config.toml
num_hidden_layers = 11
num_attention_heads = 4
head_dim = 128
intermediate_size = 2048
vocab_size = 9700
hidden_act = "gelu"
norm_place = "pre"
parallel_block = false
init_std_qkv = 0.0155
learning_rate = 0.00965
beta1 = 0.93
lr_head = 0.00942
batch_tokens = 131072
max_seq_len = 512
doc_mask = false
MLP neurons of a small language model. Each row is named by its layer, matrix (up: input weights) and neuron, and shows model dimensions 202-265. Each number is 128 + 24 x the weight over its row's rms, rounded and kept within 0 to 255.
A block is one neuron, or neurons of one layer that tend to fire together. Before each block is what it responds to, as a language model described it from the Wikipedia text at the highest values.

Responds to: Auxiliary after subject
L5.up207 [176 135 165 116 121 127 103 138 129  85  87  88 155 165 166 127 100 149 144 139 120 132 125 125 170  85 113  95 150 144 159 132 158  85 135 146 155 131 111 157 122 128 128 119 122 152 142 126 132  96 123 149  98 121 131 149 121  90  87 125  99 134 107 119]
L5.up516 [151 131 137 147 111 128 108 185 112 105 156 117 127 131 118 113 123 135 129 150 146 142  99  90 152 149 124 113 173 148 138 125 110  90 140 139 106 130 123 109 154 106  96 129  94 135 148  66 149 139 146 118 129 122 152 110 135 109 119 133 113 176 112 117]
L5.up568 [136  80 166  88 154 131  98 134 135 117 125 134 116 131  58 154 173 136 126 138 150 122 138 165 137 124 107 108  92 154 120 168 182 121 140  56 114 114  75  73 133 138 144 124 126 139 125 127 112 134  85 173 135 109 122 119  86 105 134 155 123 152  92 117]
L5.up644 [108  88 144 171 159 142 103 148 155 149  95 109  69 175 132 136 137 135 114 117  90 124  97 154 129 109 141 135 121 143 119 159 173 146 166 129 116 166  83 152 126 137 142 102 149 106 148 105 175  82 135 146 120 131 165 111 119 106  99 119 142 127 109 117]
L5.up907 [125 144 122 110 121 149 141 157 120 147 113 129 176 135 128  55 144 139 111 148  97 135 141  90 113 136 129  98 128 140 128 110 133 147 150 112 110 129 135 117 163 108 116  96 104 134 155 128 121 113 130 150 117 103 100 136 126 123  76 119 110 129 117 140]
L5.up965 [152 134 142 150  83 127 163 119 121 142 147  80 158 168  94 112 128 113 103 164 118 118 122 145 138 131 105  96 124 139 155 112 167 108  98 170 114 137 148 150 144 154 125 120 124 110 132 145 139 150 102 123 114 141 123  97 109  91 143 137 140 143 152 154]
L5.up1045 [ 97 137 113 158 136 168 128  98  99 101 122 109 150 116 128 102 121 136 152 128  89 141 119 130 143 142 117  92  98  99  82 164 135 172 129 112 174 111 129 141 152 118 130 116  81 103 181 128 141 128 157 140 119 118 110 119 115 142 134 157 130 115 111 142]
L5.up1119 [169  97 162 141  80 149 120 105 132 127 117 121 131 171 139  94 135 111  97 126 141 131 134 123 163 123 158 126  89 136 141 145 118 131 138 138 134 124 100 141 129 147 136 122 105 116 153 145 149 120 138 150 142 123 136 145 152 126 129 121 144 126 120  59]
L5.up1141 [ 93 101 118 111 118 148 101 133 118 115 107 127 108 118 144 122 119 103 120 145 122 151  82 169 104 129 151 116 131 104 129 122 169 135 121 174 176 121 148 105  86 106 119 105  97 142 183 150 131  83 144 117 141 127 116 134 148 161  80 116 106 115 117 102]
L5.up1456 [ 96 109 164 120  93 101 117 117 116 116 105 123 132 118  68 113 121 162  72 158 108 139 124 128 120  99 142 132 143 139 152  71 139 125 162 104 119 119 131 169 117 130 124 135 105 131 165 165 116 135 129 115 132  91 105 114  91  88  98 122 147 166 126 135]
L5.up1503 [106 105 142 162  98 116 133 135 151 158 133  81 116 124 140 115 141  86 130 120  80  83 121 142 136  79 101  81 104 144 117 168 130 123  90 148 146 141 150 150 157 128 161 129 136 132 169 119 122 143 114 123 149 122  92 134 120 121 111 125  90 114 103 101]
L5.up1730 [108 139 166 170 116 132 158 107  91 159 118 147 122 170 131 150 141  85 162 158 182 123 127 141 162 114 102 162 144 146 136 120 134 143 134 108 119 155 161 137  98 103 113  85 108 144 128 168 132 115  92 144 127 143 124 113 134 113 129 101 136 121  84 100]
L5.up1851 [135 123 122 137 131 123 157 153  99 121 156 113 142 141  78 148 127 146 120 155 117  83  97 130 140 101 132 111 100 133 149 109  94 105 133 176 127 132 145  88 151 146 135 122 160 110 154 118 176 126 122 149 107  95 125 115 167 141 127  94  93 160 139 107]
L5.up1864 [143 135 195 117 146 104 146 142 128 157 132  91 145 109 101 113  72  94  96  91 120  61 147 130 114  74  95 136 153 109 114 118 153 156 150 168  92 123 122 147 143 142 122  87 129 117 173 132 114 132  90 140 130 149 112  94 118 104 124 108 136  87 119 174]
L5.up1934 [115  78 182 169 129  89 142 124 146 131  93 108 125 128  86  78 106  96  69 113 113 100 157 111 142  95 159 110 131  79 119 104 154 119 112 161 114 124 115 138 137 158 100 101 120 117 181 157 109 151 138 141 119 116 115  72  88 123  97  79 153 143  95  90]
L5.up1947 [144  88 101 169 114 125  63  97 112 156 116 152 162 115 102 149 186 132  90 133 120 121 132 124 145 131 138 141 134 105 107  83 150 131 179 132 155 131 136 152  93 179  94 108  93 114 156 143 104 136 122 145 137 132 100 137  93 151 132 117 135  97 103 148]

Responds to: Second half of compounds
L2.up227 [122 131 121 126 147 129  80 137 133 151 141 143 128 137 137 131 131 157 120 173 100 124 100 139 119 152 133 151 133  76  66  96 162 153 128  97 140 124 132 151 121 112 134 138 101 126 148 147 195 149 138 161  99 152 131 112 132 142 133 118 101 107 202  82]

Responds to: Table cell separators
L2.up732 [157 124 104 107 109 133 150 151 119 123  91 107  63 148 141 145 109 116 131 160 150 124 125 156 120 107 147 109 155 146 104 145 170 108 164 127 131 100 124 154  90 135 123 151  84 158 125 119 125 167 126  90 167 171 135 134 157 167 155  74 110 168 101 154]

Responds to: Clause-closing punctuation
L2.up1494 [134 149 192 155 132 133  73  80  59 149 100  62 166 115  91 121  98  82 134 130 115  86  96 126 147 117 193 166 115 129 121 144 121 152 115 131 115 119 118 145 131 126 104 176 142 151 131 161 127 133 146 164 122 108 161  60 116 111 133 114  92 140 130 110]

Responds to: Separators in number tables
L5.up442 [133 136 131 144  92 126 128 161 129 104 159 116 123 104 139 123 100 124 114 106 143 141 152  87 177 104 119 161 133 117 147 160 132 140 177  87  93 154 118 160 127  98 168 118  92 146 131 135 120 123 104 152 137 147 119 148 120 120 108 142 115 130 151 133]
L5.up592 [ 76 131 127 173 138  96 117 163 104 128 125 165 147 153 115 117 113 112 130 116 118 126  92 111 117 138 191 163 151 103 145 133 154 123 110 125  92  95 120 100 128 140  68 131 118 121 176 125 166 111 142 154 116 100 140 155 154 164 123  95 105 127 119 157]
L5.up701 [ 99 155 156 146 139 111 104 132 139 113 132 121 167  92 138 110 131 162 106 141 102 142 129  94 155 145 133 153 113 156 110 158 138  92 158 166  98 135 143 169 103 119 146 138 161 126  87 117 140 121 153 153 117 153 185 114 105 121  86  87 122 173 153  94]
L5.up742 [124 130 147 111  92 160 129 124  92 128 156 168 115 158 136 143 109 122 136 152  94 110 120 113 120 164 111 125 151 126 119 133 138 146 150 121 112 117  84 141 128 150 135 118 162 146 146 138 158 123 147 124 123 167 136  98 165 128 120 124  85 142 149 148]
L5.up859 [145 139 135 108 115 163 164 102 114 163 114 147 142 169 102 147 147 108 125  95 154 101 123 115 125 166 105 140 139 169 129 115 134 185 147 145 126 113 126 154 122 126 162 161 154 130 117  84 141 114  87  97 123  91 102 175 164  93 119 116  99 113 128  94]
L5.up874 [118 155 129 159 124 157 154 145 117  93 117 121 173 107 100 138 113 132 100 100 125 124 101  96 141 131 147 126 133 125 121 123  89 140 114 120 111 114 130 162 118 149 129 131  69 130 113 123 121 115 108 124 128 121 103 123 144 152 155 151 142 140  83  92]
L5.up904 [ 58 122 121 142 155 141 110 114 147 130 149 126 141 123  93 131 121 160 120 112 108 111 138  97 139 146 147 160 207 127 103 105 172 156 157 177 149 133 105 142 136 122 190 169 139 122 168 147 153 152 116 119 137 131 120  86 118  94 127 126 115 110 150 116]
L5.up1094 [ 84 105 141 110 111 125 120  61 128 151 162  89  94 142 119 116  90  93 136 185 107 116 100 146 159  74 163 143 109 124 147 159 135 161 164 120 145 120 154 118 163 162 136 107 122 122 117 135 143 119 149 159 103 112 134 123 156 135 113 106 127 155 128 125]
L5.up1475 [136 168 118 171 155 114 136 149 121 106 169 114 120 114 141 138 138 104 100 152 157 145 145 124 160 116 167 148 117 170 155 154 172 129  94 100 134 110 115 138 158 112 148 177 108 128 138 134 106 125 131 133 124 110 149 109  87 144 127 122 101 118 124 126]
L5.up1496 [154 116 104 108  90 124 113 139  87 177 155 147 170 139 147 104  98 134 131 117  86 113 117  82 148 141 139 134 139 138 131 137 145  86 147 154  97 129 107 121 174 141 166 151  74 133 194 160 108 146 142 132 138  97 110 121  95 166  88 118 125  95 124 133]
L5.up1678 [107 124 121 146 123 120 153 116 129 136 117 176 124  99 143 122 151 156 111 127 127 128 143 106 122 160 160 145 115 124 135 206 108 147 179 121  98 109 118 118 133  93 142 166  93 121 117 123 147 116 151 128 139 100 123 131 136  87 133  72 101 109 101 119]
L5.up1690 [ 93 147 112 108 113  98 132  93 106  91 147 118 139 144 149 153 134 146 176 109  95 138 122 125 135 119 108  90 118 147  49 146 125 150 123 142 134 107 148 151 105 107 146 100  99 128 156 194 139 149 131 131 111 135 149 110 125 163 148 167 155  78 121 112]
L5.up1780 [105 126 147 163 116 166 176 136  98 140 160 122 155 168 134 131 128  78 126 137 157 131  60 106 128 124 150 137 139 126 146 126 145  97 126 129 132 113 147  75 113 123 116  96  92 119 170 143 145 139 128 121 135 142 130 149 136 120 118 123 142 137 100 165]
L5.up1928 [122 141 164 125 176 129 128 171  96 140 143 139 148 136 153 139 129  93  96 134 149 149 135  98 162 137 143 151 126 137 139 116 105  80 149 127 138 171 143 137 108 130 158 157 180 101 113 138 143 117 109  97 142 105  81 134 119  97  86 104 150 116 146 109]
L5.up1940 [159 153 156 128 191 131 197 143 125 156 207 123 131 148 125 136 126 140 139  84 109 158 103  83 141  80 137 133 155 141 114 143 129 165 178 115 137 116 114 160 102 162 140 128 123 109 151 155 127 136 119 125  95 101  96 114 107 134  93 137 137 132 161 135]
L5.up1986 [115 115  87 143 164 162 164 156  99  92 149 136 124 158 186 161 136 171 135 150 153 140 110  51 124  80 138 115 150 121 130 156 138 159 146 149 114 165 117 129 135 118 151 124 150 123 111 125 116 123 127 139 165 141 131  85 112  91 150 180 108  97 117 138]

Responds to: Prenominal modifier endings
L5.up115 [123 143  92 116 129 145 130 149  88 174 164 125 145  59 106 129 104 143 112 156  99 130 163 118  81 151 128 123 125  79 122 127  89 106 153 123 142 117  88  52 145  97 149 135 101 128 110  89 152 162 146 127 133 160 113 130 183 102 127  98 129 122 116 127]
L5.up334 [210  89 100 133 127 104 110 116 127 133 131 160 132 118 144 158  86 128 133 112 129 147 119 143 112 152 120  95 153 155 134 102 121 157 138 124 188 173 114  96 115 106 132 140 141  93 114 157 157 164  92 136 136 131 178  98 124 150 150 155 138 167 138 143]
L5.up378 [128 156 141 116  70 133 140 118 157 143 143 125 111 144 118 185 130 150 109  80 184 106 122 130 130 170 158 104 139 131 138 148 115 157 150 111 116 136 103 130 103 100 123 162 136  77 155 122 138 191  99 158  96  94 134 124 119 110 109 111  97 127 136 123]
L5.up858 [131 130 141 136 135 116 140 115 162 167 141  89 124 120 123 165 133 148 110  93 112 138 154 119 146 125 138 140 101 119 129 100 121 125 116  91 173 142 133 112 139 119 141 150 152 143 128 137 167 102 131 178 112 129 142 103 105 109 146 144 113 157 127 101]
L5.up1052 [ 84 125  72  84 114 124 127 111 118 145 123 146  92 133 126 118 119 131  78 158 114 158 158 110 161 133 102 114 126 109 101 134 112 113  91 124 117 131 157 110 100  92 142 148 134  65 141 136 123 183  71 151 137 122 132 147 102 125 173 144 125 144 158  92]
L5.up1299 [112 150 158 145 136  92 112 124 137 138 126 140 150 112 141 131 123 140 127 115 121 122  90 138 116 129 104 155 165 117 123 152  87 101 122 127 159 119 122 124 141 112  95 154 131 136 123 135  73 124 119 138 105 110 134  89 124 114 143 172 131  87  67 125]
L5.up1309 [ 84 103 100 204 171 136 106 127 156 105 118 140 138 142 103 134 124 172 113 102 141 137 178 109 101  94 130 142 122 100 151 154 131 143 143 137 164 134 142 167 120 129 128 157 140 128 110 113 175  85  96 132  94 147 130 121 112 112 107 143 119 175  83 137]
L5.up1312 [110 103 111 148 118 151 110 175 106 154 143  96  85  87 129 119  90 133 153  98 130 174 161 122 164 160 113  89 112 145 123 100  61 133 153 193 147 180 154 116  72 113 171 141 127 118  97  95 116 124 122  78 146 111 146 127 133 132 174 135 136 101  88 123]
L5.up1451 [175 122 138 168 101 125 127  78 150  93  95 138  93 114 112 131 114 117 103 116  87 128 117 122 163 134 121  97 116 119 110 126 120 175 149 125 134 145 150 113 136 165 115 141 123 116 136 117 131 146 122 105 144 119 127 117 125 120 158 101 120 137 157 170]
L5.up1627 [168 111 149 133 180 150 117 156 109 110 130 124 166 125 105 124 164 131 131  98  89  99 138 132  87  92 124 133 112 114 123 115 141 102 114 101 190 127 131 130 138 134 106 160  93 129 109 134 166 123 122 160 124  54 131  99 139 120 117 149 122 151 201  92]
L5.up1650 [136 115 113 143 102 144 141 133 142 127 162  78  99 118 112 131 150 157 105  91 100  82 135 113 126 128 121 150 122 107 161 123 118 122  94 137 139  68 123  72 142 142 118 140 158 110 149 112 155 141 147 124 141 121 123 104 124 121 118 128 133 193 163 141]
L5.up1652 [105 143 144 140 134 155 111 108 165 133 170 102 128 114 141 151 142 118 100 127 141 135 133 155  97 145 123 117  92 146 152 127  79 119 162  96 143 134 145  81 108  97  86 160 159 143 141 117 161 142 100 158 109 147 124  67  81  95 146 132 165 180 154 139]
L5.up1749 [158 134 131 119 147 175 123 147 141 124 160 153 142 120 105 129 200  90  92  80 149 122 152 132  93 114 132 109  66 130 143 129 123 112 100  88 147 140 130 112 133 123 110 151 130 128 111 110 164 131 129 161 130  91 106 114 114 104 113 131 108 122 110 106]
L5.up1777 [ 95 133 137 146 157 146 128 158 115 126 109 135 144 119 111 150 167 126 123 106 116 174 147 110 154 121 115 159 153 110 141 112  87 148 126 124 190  82 131 110 107 127 138 132  97 111 140 131 141 189 119 126  86 119 111 106 166 117 151 106  99 135 139 149]
L5.up1878 [142 125 114 127 143 157 121 137 130 161 136 128 179  92 130 173 121  99  98  83 115 114 139 152 130 102 120 120  80  89 137  93 112  92 121  88 122 104 129 119 124 146 116 167 191 124 107 104 165 141 151 162 129 114 119 106 172  82 134 115 125 128 190  85]
L5.up2043 [124 125 154 140  96 155 105 147 161 110 136 123 131 110 115 122 146 118  84 144 146 100 122 148 140 107 158 114 182 169 137 127 138 112 187 117  98 142 117 127 119  96 142 186 126 119 124 144 161 118 124 101 131  79 146 105 136 140 142 163 105 143 105 135]

Responds to: Auxiliary and copular verbs
L2.up575 [120 118 159 167 105 110 121 151 128 159 124 114 140 128 126 119 156 148 110  76  96 131 113 156 169 145 127 120 110 120 131 120 112 133 157 124 184 169 128 111 156 136 114 141 161 103 184 136  89 152 134 136 145 163 105  96  97 102 119  94 166 125  94  94]

Responds to: Auxiliary "be" before participle
L3.up405 [132 137 112 179  99  89 102 152 174  95 110 141 165 105 146 129  98 146 110 124 124 101  85  84 129  86 123 158 161 152 134 154 129 117 174 107 150 133 159 191 134 163 101 136 128 112 122 116 107 176 179 130 118 124 101 135  89 120 155 100 100 114 109  96]
L3.up1595 [122 151 167 125 125 114  98 155 153 127 135 133 164  94 162  95 133 115  66 101 100 106 155 109 102 133 134 133 164 143  82 113 170 143 119 167  96 139 152 162 149  78 138 146 151 148 160 143 119 160 155 134 132 113 111 160 117  98 133 175 134 144 145 146]
L3.up1874 [ 48 136 116 158 136 121 126 131 147  72 105 167 109 150 132 145 139 121 118 145 115 126 119 144  85 113 109 109 120 104 117 104 153 148 135 111 113 150 130 107 150 125 130 123  90  89 176 136 100 137 131 137 138  88 112 131 110 108 110 138  94 131 148  96]
L3.up1941 [137 129 169 163 148 157 134 101 121 112 163 179 131 121 128  89 133 123 122 141 105 163 153 105 104 105 125  76 110 101 119 108 157 107 166 135 116 124 129 127 176 119 133 102  91 128 169 129  79 153 144 160 122  94 141 131 121 127  87 106 105 124 107 129]

Responds to: Prenominal modifier endings
L3.up1242 [ 96 112 133 149 139 137 145 108 134 116 133 127 140 154  98 111 134 126 171 116 119 101 127 137 111 131 113 162 126 123 143  77 153 122 114  95 131 117 120 103 137 129 131 122 109 138 159 121 142 158  73 127 156 131 147 133 118 119 113 134 124 186 177  91]
L3.up1705 [ 90  97 135 125 140 167 158 129 109 137 186 139 128  98 128 133 149 117 126 115 132 139  82 139  97 115 152 121 164  94 118 118 114 145 100 119 176 101 140 104 151 114 125 154 153 102 128 108 175 140 108 170 123 102 124 103 115  86 129 128 136 167 183  92]
L3.up1728 [138 108 163 184 146 113 131  84 101  99 138 169 120 112 158  69 141 131 136 124 145  99 115 104 122 159 125 121 127  95  82  72 114 123 109 121 159  96 123 125 146 145 134 122 138  94 143 126 137 126 132 140 147 112 149 134 146 108 114  94 112 134 170  99]
L3.up1907 [126 124 100 126 171 141 104 120 151 159 179 146 137 102  95 136 126 105 146 141  97  91 131 139 137  99 108 116 125  77 100 173  92  85 130  98 181 114 128 157 130 128 137 142 121 124 121 107 178 108 142 165 113 141 152 130 126 113 133 138 110 158 170 135]

Responds to: Statistics table column separators
L3.up487 [117 141 119 138 114 130 184  99 120 132 141 119 162 151  99 141 145 148 125 137 156 126 113 120 142  76 143 106 133 125 160 163 156  89 134 128 127 106 135 148 133 123 152 137 122 130 117 109 166 127 132 140 121 115 124 108 103  96 141 103 121 116 137 149]
L3.up650 [137 142 123 116 175 140 174 125 145 109 127  80  80 110 137 151  90 131 168 139 171 150 114 110 127 164 115 141 131  86 142 157 101  92  56 142  95  75 151 104  99 128 141  82 142 146 107  92 157 137 153  88 137 140 137  55 133 122  81 116  80 164 171 121]
L3.up973 [137 150 115 172 102 161 124 172 132 135 116 115 146 119 116 153 134 160 134  95 145 134 147  81 134 135 120 128 106 115 128 120 109 130 144 139  81  98 145 157 124 152 161 101 115 149 184  99 152 122 135  99 114 161 165 116 122 111 166 136 113 128 107 108]
L3.up1958 [133 101 101 113 129 104 149  71 111 135 130 131 164 132 118 180 136 104 157 161 137  69  88 111 142 131 139 128  70 117 128 133 136 124 175 144 150  96 125 155 135 162 147 129 140 107 140 147 143 131  73  76 130 100  86 165 126 146 133 132 133 140  94 102]

Responds to: Closing appositive punctuation
L5.up103 [111 127  96 134 125 147 130 116 188 140 133 116  91 122 105 153 169 118 140 145  86 132 117  83 135 121 141 135 115 133 101 113 113 133  96 119 173 132  88 155 130 127  79 131 138 105 126 138  88 104 118 156 163 127 122 117 144 112 151 134 112 155  80 128]
L5.up143 [107 155 101 168  89 124 118 138  83 132  97 134 135 158 100 143 115 175 112 152  89 148 104 100 150 129 164 137 159 125 166 120  80 172 123 160 147 140 167 134 179  95 120 116 178 137 138 127 119 171 117  87 123 148  91 144 127 104 112 141 162 131 181  92]
L5.up181 [121 149 118 128 159 152 119 114 126 142  97 101 166 104 141 119  81 109 172 113 153 117 130 170  89 127 148 155 107 105 125 112 115 133 127 150 121 142 153 156  91 126 109 148 112 104 152 152 135 114 118 108 156 148 137  88  80  89 141  71 158 161 111 123]
L5.up487 [168 102 148  96 135 111 136 163 115 145 112  80 120  99 125 144 125 152 129 151 146 105 119 166 159 146 124 119 130 117 139 119 118 185 146 134 152 168 135 142 131 181 121  99 123 103 132 123 120 112 155 137  90 125 140 129  82 131  83 113 143 119 154  82]
L5.up775 [159 127 135 151 146 150 144 132 125 115 134 133 142 131 149 103 155 145 117 174 121 120 143  86 137 118 121 109 105 101 128 131 166 144 105 104 136 121 122 112 154 117 131 121 132 127 121 144 112 123 165 174 120 146 138 122 116 123  86 139 160 141 130 129]
L5.up890 [146 105 127 122 136 113 133  99 101 118 127  90 154 119  98 113 120 103 110 141 138 157  99 156 143 145 135 155  66 156 121 155 137 128 115 155 143 115  80 106 105 119 126 138 100  89 140 120 126 119 132 108 110  95 124 140 124 128 145 116 119 163 157 171]
L5.up1128 [130 160 121 123 135 117 119 102 170 146 129 107 129 154  86 120 167 102 126 162 117 145 120 131 109 135 176 143 127 161 113 123 148 174 137 143 119 125 151 151 138 136 109 140 166 158 141 145 112 130 128 161 157 123 107 138 107 139 105 145 160 115 166 163]
L5.up1224 [167 148 105 130 104 125 124 137 134 135 145 121 134 175  76 105 145  87 152  78 113 105 134 128 123 130 116 132 153 141 113 195 126 163 142 160 120 106 142 158 131 150 114 122 153 101 178 113 110 102 163 160 130 165 108 123 121 137  77 124 114 122 116 127]
L5.up1239 [117 123 131 197 153 151 111 141 119 101 115 141 107 162  72  92 114  75 128 126  84 129 135 119 136 170 136 167 174 113 115 154  83 125 164 146 102 138 140 144 119 123 170 126 132 130 149 117  96 106 110 118 126 108 116 115  89  91  88  89 182 149 129 124]
L5.up1345 [122 113 144 103 174 166 112 113 174  94  80 114 121 159  85 110 162 110 138 155 127 104  78 167 119 106 214 111 135 144 155 163 143 136 100 161 156 179 117 161 100 153 144 138 127 155 128  95 148 105 171 118 145 130 127 129 157 113 102 161 129 148 124 132]
L5.up1401 [138 142 142 135 143 105 124 137 141 139  99  93 169 138 124 131 159 152 132 127  97  79 124 112 133 122 141 121 138 134 129 103  88 133 122 161 135  85 159 139 137 143  95 119 122 113 125 149 121 108 146 163 177 174 117 138 122 100 111 144 150 149 154 138]
L5.up1448 [150 133  63 136 160 113 142 139 151 108 152 145 104 167 129 110 113 148 147 132 146 112 117 130 101 116 135 193 109 145 113 120 109 120 141 119 178 140  85 181  98 104 141 136 137 141 125 150 130 120 164 182 106 138 107 129 156 161 164  91 126 144 142 129]
L5.up1460 [102 141 151 131 144 117  88 131 146 125 163 126 114 141 122 105 128 109 148  91  92 105 167 127  98 116 125  98 172 130  98 139 159 154 149 143 167  69 104 126 139 169 144 144 127 113 164 118 110 151 141 162 121 167 150 111 121  79 122 190 110  83 109 148]
L5.up1741 [133 157 124 105 142 139 116 139 132 160 119 145 114 151 149 131 106 110 116 125 128 172 122 110  96 123 124 136  94 140 113 183  94 166 135 128 155  95 181 133 143 107 132 123  86 119 123 115 135 125 166 126 115 100 140  94 108 116  63 139 141 109 135 110]
L5.up1795 [160 134 142 142 104 116 106 136 137 161  84 140 118 183  56 103 121 120 113 141 121 106 115 137 139 146 129  93 117 174 150 120 135 146  80 149 155 126 116 135 135 121 152 151 127 134 137 139  90  72 163 143  89 166 104 136 109  99 139 120 159 143  93 161]
L5.up2045 [146 150  82  96 126  95 155  95 144 123  99 103 140 115 115 115 122 144 109 144 139 121  94 108 111 159  87 132  88 142 114 118 128 154 126 118 165 151  82  97 110 194 143 151 166 125 163 158 121 102 151 121 150 110 111 138  97 126 148 153 147 131 144 139]